MLP neurons of a small language model. Each row is named by its layer, matrix (up: input weights; down: output weights) and neuron, and shows model dimensions 144-207. Each number is 200 + 20 x the weight over its row's rms, rounded and kept within 0 to 999.
After each neuron's rows, "fires before" lists the tokens most often just after its 100 highest values on Wikipedia text that the model never trained on; "fires after" lists the tokens most often just before its 100 highest values on Wikipedia text that the model never trained on.

L2.up258,211,221,224,165,186,174,185,184,172,194,174,216,209,207,222,153,208,201,164,203,205,218,194,198,195,229,191,167,204,192,229,220,204,196,190,210,209,228,188,189,204,179,195,205,195,183,205,195,183,221,228,158,221,185,193,213,216,206,219,236,242,193,203,204
L2.down258,197,186,197,202,203,210,225,212,160,200,154,217,194,182,205,216,200,175,163,204,239,218,191,198,200,148,213,172,198,134,187,157,190,176,213,223,242,192,174,177,216,175,176,192,214,205,170,198,198,208,196,204,232,167,207,195,216,199,191,191,204,194,223,202
fires before: "1", "2", "rea", "ome"
fires after: "\n\n", "\n", ".", "ian"

L8.up631,185,200,209,217,210,197,192,200,207,231,173,187,219,251,215,192,231,207,190,204,201,158,159,188,206,217,198,180,188,164,220,221,193,218,198,202,200,206,215,236,171,175,206,198,162,207,205,238,225,226,229,223,190,180,173,181,197,175,185,223,207,193,182,213
L8.down631,170,217,222,192,213,196,210,231,234,198,213,210,218,198,213,204,172,175,175,211,189,194,188,215,235,227,202,215,180,223,195,206,234,200,170,209,207,183,211,211,185,199,169,200,194,210,184,228,215,210,193,205,209,187,225,230,172,163,227,223,182,178,211,204
fires before: "| ", "|"
fires after: " |", "a |", "o |"

L2.up1194,254,217,174,158,180,179,192,173,215,233,192,170,156,213,215,210,219,183,192,176,218,197,167,174,205,194,202,213,210,208,214,184,178,221,227,229,180,182,207,211,202,183,222,222,213,198,186,226,197,194,207,173,214,201,198,224,196,204,201,206,179,171,172,198
L2.down1194,171,208,210,195,200,218,189,228,223,210,195,229,203,220,168,203,214,220,213,189,223,242,205,174,210,191,224,198,209,191,196,182,175,228,222,195,218,213,236,221,206,202,196,171,249,189,223,230,230,196,179,197,197,230,218,199,194,220,202,192,204,177,195,213
fires before: "| ", "|", "-", "|---|---|---|---", "|---|---|---|---|---|", "|---|---|---|---|---|---|"
fires after: " |", "==", "otes |"

L8.up364,211,154,209,214,220,196,178,193,208,203,188,210,168,200,182,202,207,194,207,219,209,161,197,192,179,184,202,204,180,195,239,194,227,188,218,203,206,213,211,216,196,206,193,238,200,200,219,192,225,222,198,209,216,169,185,200,192,208,176,243,173,178,194,149
L8.down364,189,221,197,230,202,192,183,200,223,179,218,188,225,207,211,216,187,163,223,204,170,179,176,202,188,203,220,196,169,200,208,201,204,229,222,218,191,231,187,182,187,181,203,189,172,193,189,212,198,232,207,190,235,199,221,189,179,225,227,218,220,202,197,203
fires before: ".", " |", ":", ": D"
fires after: "| ", "1", "2", "\n", "–"

L2.up648,224,195,225,186,189,214,188,218,203,215,204,199,176,234,244,218,232,195,225,211,193,189,189,202,190,187,195,184,187,208,184,202,211,232,200,199,194,174,210,186,209,152,217,219,177,184,213,195,189,219,206,183,247,190,216,223,165,199,211,174,186,198,198,180
L2.down648,200,188,193,177,163,217,196,202,231,217,198,192,185,192,233,192,205,189,209,209,187,164,199,200,192,218,199,194,208,213,187,220,199,241,227,181,193,191,227,187,192,186,247,195,176,164,183,217,189,205,201,188,193,220,239,212,216,201,207,202,168,193,208,199
fires before: "| ", "|  |", "|"
fires after: " |", " |  |", "|---|---|---|---|---|---|"

L8.up125,191,197,190,212,198,216,173,222,188,205,233,199,175,263,209,186,193,201,238,219,199,218,161,177,184,190,215,206,198,203,174,213,200,231,220,183,210,254,160,219,211,203,210,225,200,200,233,214,187,205,224,199,210,181,197,201,186,192,197,217,213,193,201,161
L8.down125,205,208,213,255,192,235,174,232,209,192,199,227,216,211,176,164,193,209,197,225,159,182,209,226,210,197,215,195,203,186,212,212,166,176,193,192,200,216,180,181,182,221,208,188,198,229,184,196,172,208,209,202,185,201,172,212,195,162,223,201,174,213,199,170
fires before: "| ", "|", "|  |", "| Total"
fires after: " |", "|---|---|---|---|", "|---|---|---|---|---|", "|---|---|---|---|---|---|", " |  |", "|---|---|---|"

L2.up663,186,198,200,191,209,208,229,195,190,203,176,190,210,208,220,188,213,207,189,235,203,183,215,189,185,204,200,209,211,169,211,210,206,224,244,180,209,198,183,176,194,148,197,222,201,194,199,153,202,207,197,203,202,214,238,218,214,190,200,226,208,199,229,178
L2.down663,139,214,188,216,219,192,204,202,194,215,202,252,181,185,153,217,200,227,178,217,180,191,210,234,208,192,187,188,211,216,173,217,230,175,226,209,196,207,196,193,226,184,169,216,212,196,183,180,194,208,146,217,197,209,201,189,226,204,201,206,182,230,155,185
fires before: "1", "2"
fires after: "\n\n", ".", "\n"

L9.up1015,173,134,164,200,188,211,151,188,183,194,187,219,171,226,150,207,211,192,207,165,168,183,179,186,218,163,218,190,190,199,214,161,209,221,249,246,213,213,216,172,217,169,200,219,198,219,215,219,209,218,173,196,225,210,227,234,161,214,193,207,181,185,229,180
L9.down1015,207,165,193,200,221,224,155,201,195,200,178,194,209,182,199,245,208,193,246,167,225,214,219,205,191,169,221,227,172,185,237,192,202,208,212,239,212,235,205,193,191,173,198,177,236,186,229,230,184,179,184,189,197,217,215,180,210,195,201,217,207,214,210,224
fires before: " |", " | K", " | M"
fires after: "| ", " | ", "–", "2"

L2.up441,212,193,186,202,199,179,168,238,235,180,215,203,199,240,219,175,197,197,206,185,212,164,236,182,169,226,215,235,204,170,201,188,187,216,198,215,205,202,211,222,161,176,224,199,199,176,204,224,208,214,226,191,198,229,219,195,187,174,207,183,202,203,190,181
L2.down441,222,226,202,176,189,184,169,196,236,225,191,180,209,190,197,209,251,179,224,213,209,201,216,174,150,188,183,182,204,185,184,191,173,197,196,182,210,221,254,239,205,195,254,165,199,201,193,191,173,225,194,208,198,217,183,200,202,214,194,238,240,207,181,229
fires before: "| ", "|", "|  |", "| The", "| Total"
fires after: " |", " |  |", "; |"

L5.up964,226,179,197,191,182,183,170,209,186,229,221,195,157,212,204,205,227,183,200,173,172,179,157,187,205,204,251,184,198,193,212,226,223,219,192,217,179,177,238,204,211,204,224,239,185,204,201,185,211,199,215,204,216,187,167,232,173,204,193,202,209,194,196,178
L5.down964,216,237,192,191,204,179,204,172,204,231,197,184,194,157,209,210,225,197,200,180,184,199,198,223,206,167,194,206,188,216,195,219,187,177,195,222,227,184,212,232,227,192,210,200,252,209,169,205,219,161,193,180,209,199,208,201,176,214,188,212,202,227,193,207
fires before: " |", ".", " | ", " (", " | S", ") | "
fires after: " | ", ") | ", "−", " ", " | P"

L2.up99,199,187,172,197,191,178,162,220,225,202,186,178,189,228,193,219,183,193,205,188,179,207,227,202,212,175,208,171,184,247,209,162,184,254,236,244,227,170,219,185,208,200,190,228,211,189,232,230,199,195,202,231,189,164,188,200,169,240,181,194,183,210,190,187
L2.down99,184,213,202,186,232,187,210,212,206,188,201,223,200,204,210,161,189,206,149,185,231,175,210,183,172,188,196,208,182,217,207,201,206,190,174,201,176,182,197,176,224,225,242,215,190,178,211,169,195,217,233,179,230,217,211,177,169,217,185,207,178,192,212,198
fires before: " | ", "–", " |", "987", "-"
fires after: " | ", "–", " February ", "400"

L2.up1013,220,201,180,222,174,171,181,229,216,191,194,214,187,234,237,188,190,145,204,180,173,186,220,195,219,226,196,212,202,166,184,213,209,226,240,214,209,235,205,204,184,184,192,210,207,186,226,205,219,201,220,202,176,224,196,207,214,202,219,211,205,225,185,186
L2.down1013,195,183,202,222,186,196,230,204,183,225,153,203,194,233,200,169,220,181,198,191,188,158,189,219,195,211,198,193,211,200,189,199,216,163,230,229,180,227,234,207,181,230,204,227,188,213,195,194,213,194,209,188,193,198,169,216,232,218,188,218,190,184,199,181
fires before: "===", "=", "|", "| ", "==", "===="
fires after: " |", ")", " |  |", ";"

L8.up1210,241,186,215,211,222,159,193,215,234,214,212,192,173,205,197,216,185,208,232,208,169,194,204,198,216,209,204,216,213,202,181,211,200,238,182,208,207,202,210,182,215,172,214,194,157,230,218,214,189,210,189,193,209,179,193,211,174,205,213,225,198,179,163,180
L8.down1210,197,189,182,216,166,169,185,216,187,208,174,196,209,229,191,214,197,201,200,206,199,212,172,159,194,173,199,181,187,200,207,231,234,191,197,218,205,179,219,223,212,227,157,160,199,182,163,222,187,206,233,208,198,208,201,216,228,237,176,211,195,211,190,223
fires before: "| ", "|", "ak", "2"
fires after: " |", " |  |"

L5.up512,193,153,178,200,167,195,170,213,208,200,188,185,186,197,228,210,194,176,200,208,185,211,211,201,216,163,223,172,171,195,220,182,202,238,208,199,192,221,198,206,165,180,186,243,200,198,206,203,188,184,252,195,226,168,211,211,195,206,217,185,201,169,206,159
L5.down512,205,172,165,188,216,204,194,213,158,217,244,172,194,208,195,201,231,208,249,182,189,153,197,197,176,200,195,181,181,207,193,202,175,191,207,222,204,192,216,178,188,205,232,209,227,218,232,219,214,226,209,224,196,190,210,206,191,147,195,222,221,168,216,207
fires before: "0", " | ", "1", "4", "2", " |"
fires after: "0", " | ", "1", "3", "4", "2"

L6.up1182,246,182,225,169,185,171,198,209,162,216,188,195,163,189,214,159,169,229,194,203,208,174,154,187,170,160,200,206,169,226,205,207,177,230,197,213,213,206,224,211,164,196,188,208,201,221,215,226,196,216,200,221,224,213,193,176,190,178,163,197,183,146,217,185
L6.down1182,197,215,214,179,228,197,197,198,172,212,199,193,196,174,188,170,189,235,222,202,237,174,223,183,191,230,194,192,232,195,224,168,211,221,196,205,200,253,212,224,212,202,216,172,212,212,204,182,205,218,181,198,178,189,198,185,191,201,145,243,214,163,160,213
fires before: "–", " | ", ":", ")", ",", " |"
fires after: " | ", " (", "1", ") | "

L6.up466,216,194,213,167,197,190,199,209,172,247,167,196,197,207,228,172,234,154,235,200,207,222,149,195,215,178,193,164,181,177,181,182,194,176,177,213,198,207,202,234,185,192,181,191,152,176,175,201,199,202,208,208,158,188,177,179,192,225,201,202,200,160,230,195
L6.down466,183,194,218,209,199,155,206,189,185,178,182,170,229,158,186,192,204,196,172,168,199,199,195,195,175,206,220,194,191,192,227,250,181,202,210,182,184,201,177,237,214,173,201,213,202,206,236,181,169,191,198,183,210,192,193,235,196,195,181,216,224,206,184,199
fires before: ".", "–", " | ", " (", ":"
fires after: " | ", ") | ", " (", ", "

L2.up454,218,215,178,202,178,183,195,217,205,203,169,212,194,220,206,208,209,203,193,167,173,209,214,191,221,203,197,209,201,176,204,218,214,186,256,251,237,216,211,197,184,177,195,226,210,192,200,190,166,212,231,190,183,213,213,173,185,167,219,230,195,170,150,184
L2.down454,212,187,211,204,182,199,189,185,203,228,201,186,200,184,188,184,203,226,219,193,205,179,219,206,175,202,193,197,189,160,193,181,179,212,213,194,183,145,215,226,207,218,229,186,206,189,220,208,226,194,180,194,171,235,191,218,184,200,204,213,217,195,192,211
fires before: "| ", "|", "-", "| L", "| S", "| The"
fires after: " |", " |  |", "|"

L6.up413,194,192,196,224,204,183,176,220,198,209,190,194,177,216,170,189,191,183,218,151,189,193,181,194,169,160,189,159,200,194,207,185,180,214,186,206,170,205,215,231,218,178,231,202,211,202,209,202,214,219,220,246,208,172,210,191,200,210,209,220,217,184,207,136
L6.down413,189,172,207,182,245,180,198,211,247,217,193,208,178,219,200,220,188,191,189,230,183,209,177,211,161,216,214,233,197,201,208,224,209,225,221,221,205,176,191,208,174,203,208,215,214,195,201,197,211,206,175,211,203,204,225,201,183,214,205,212,236,196,191,208
fires before: " | ", "–", ",", " / ("
fires after: " | ", " ", "–", ", ", " |  | ", " / "

L2.up211,213,240,203,186,180,181,185,210,212,209,163,189,199,227,236,182,203,189,227,177,200,155,185,181,180,195,184,190,178,167,177,203,207,247,228,212,157,215,186,210,202,196,180,195,222,189,214,212,229,221,199,200,203,218,222,198,203,169,206,201,222,188,186,165
L2.down211,211,228,182,188,210,180,190,198,173,175,186,203,238,214,188,167,221,207,207,230,207,185,222,189,209,170,209,219,183,168,215,197,187,226,191,210,203,209,213,243,204,214,216,221,174,191,200,226,214,209,205,214,213,226,193,227,210,204,200,185,212,159,182,221
fires before: "| ", "-", "|", "- ", " "
fires after: " |", " |  |", "'"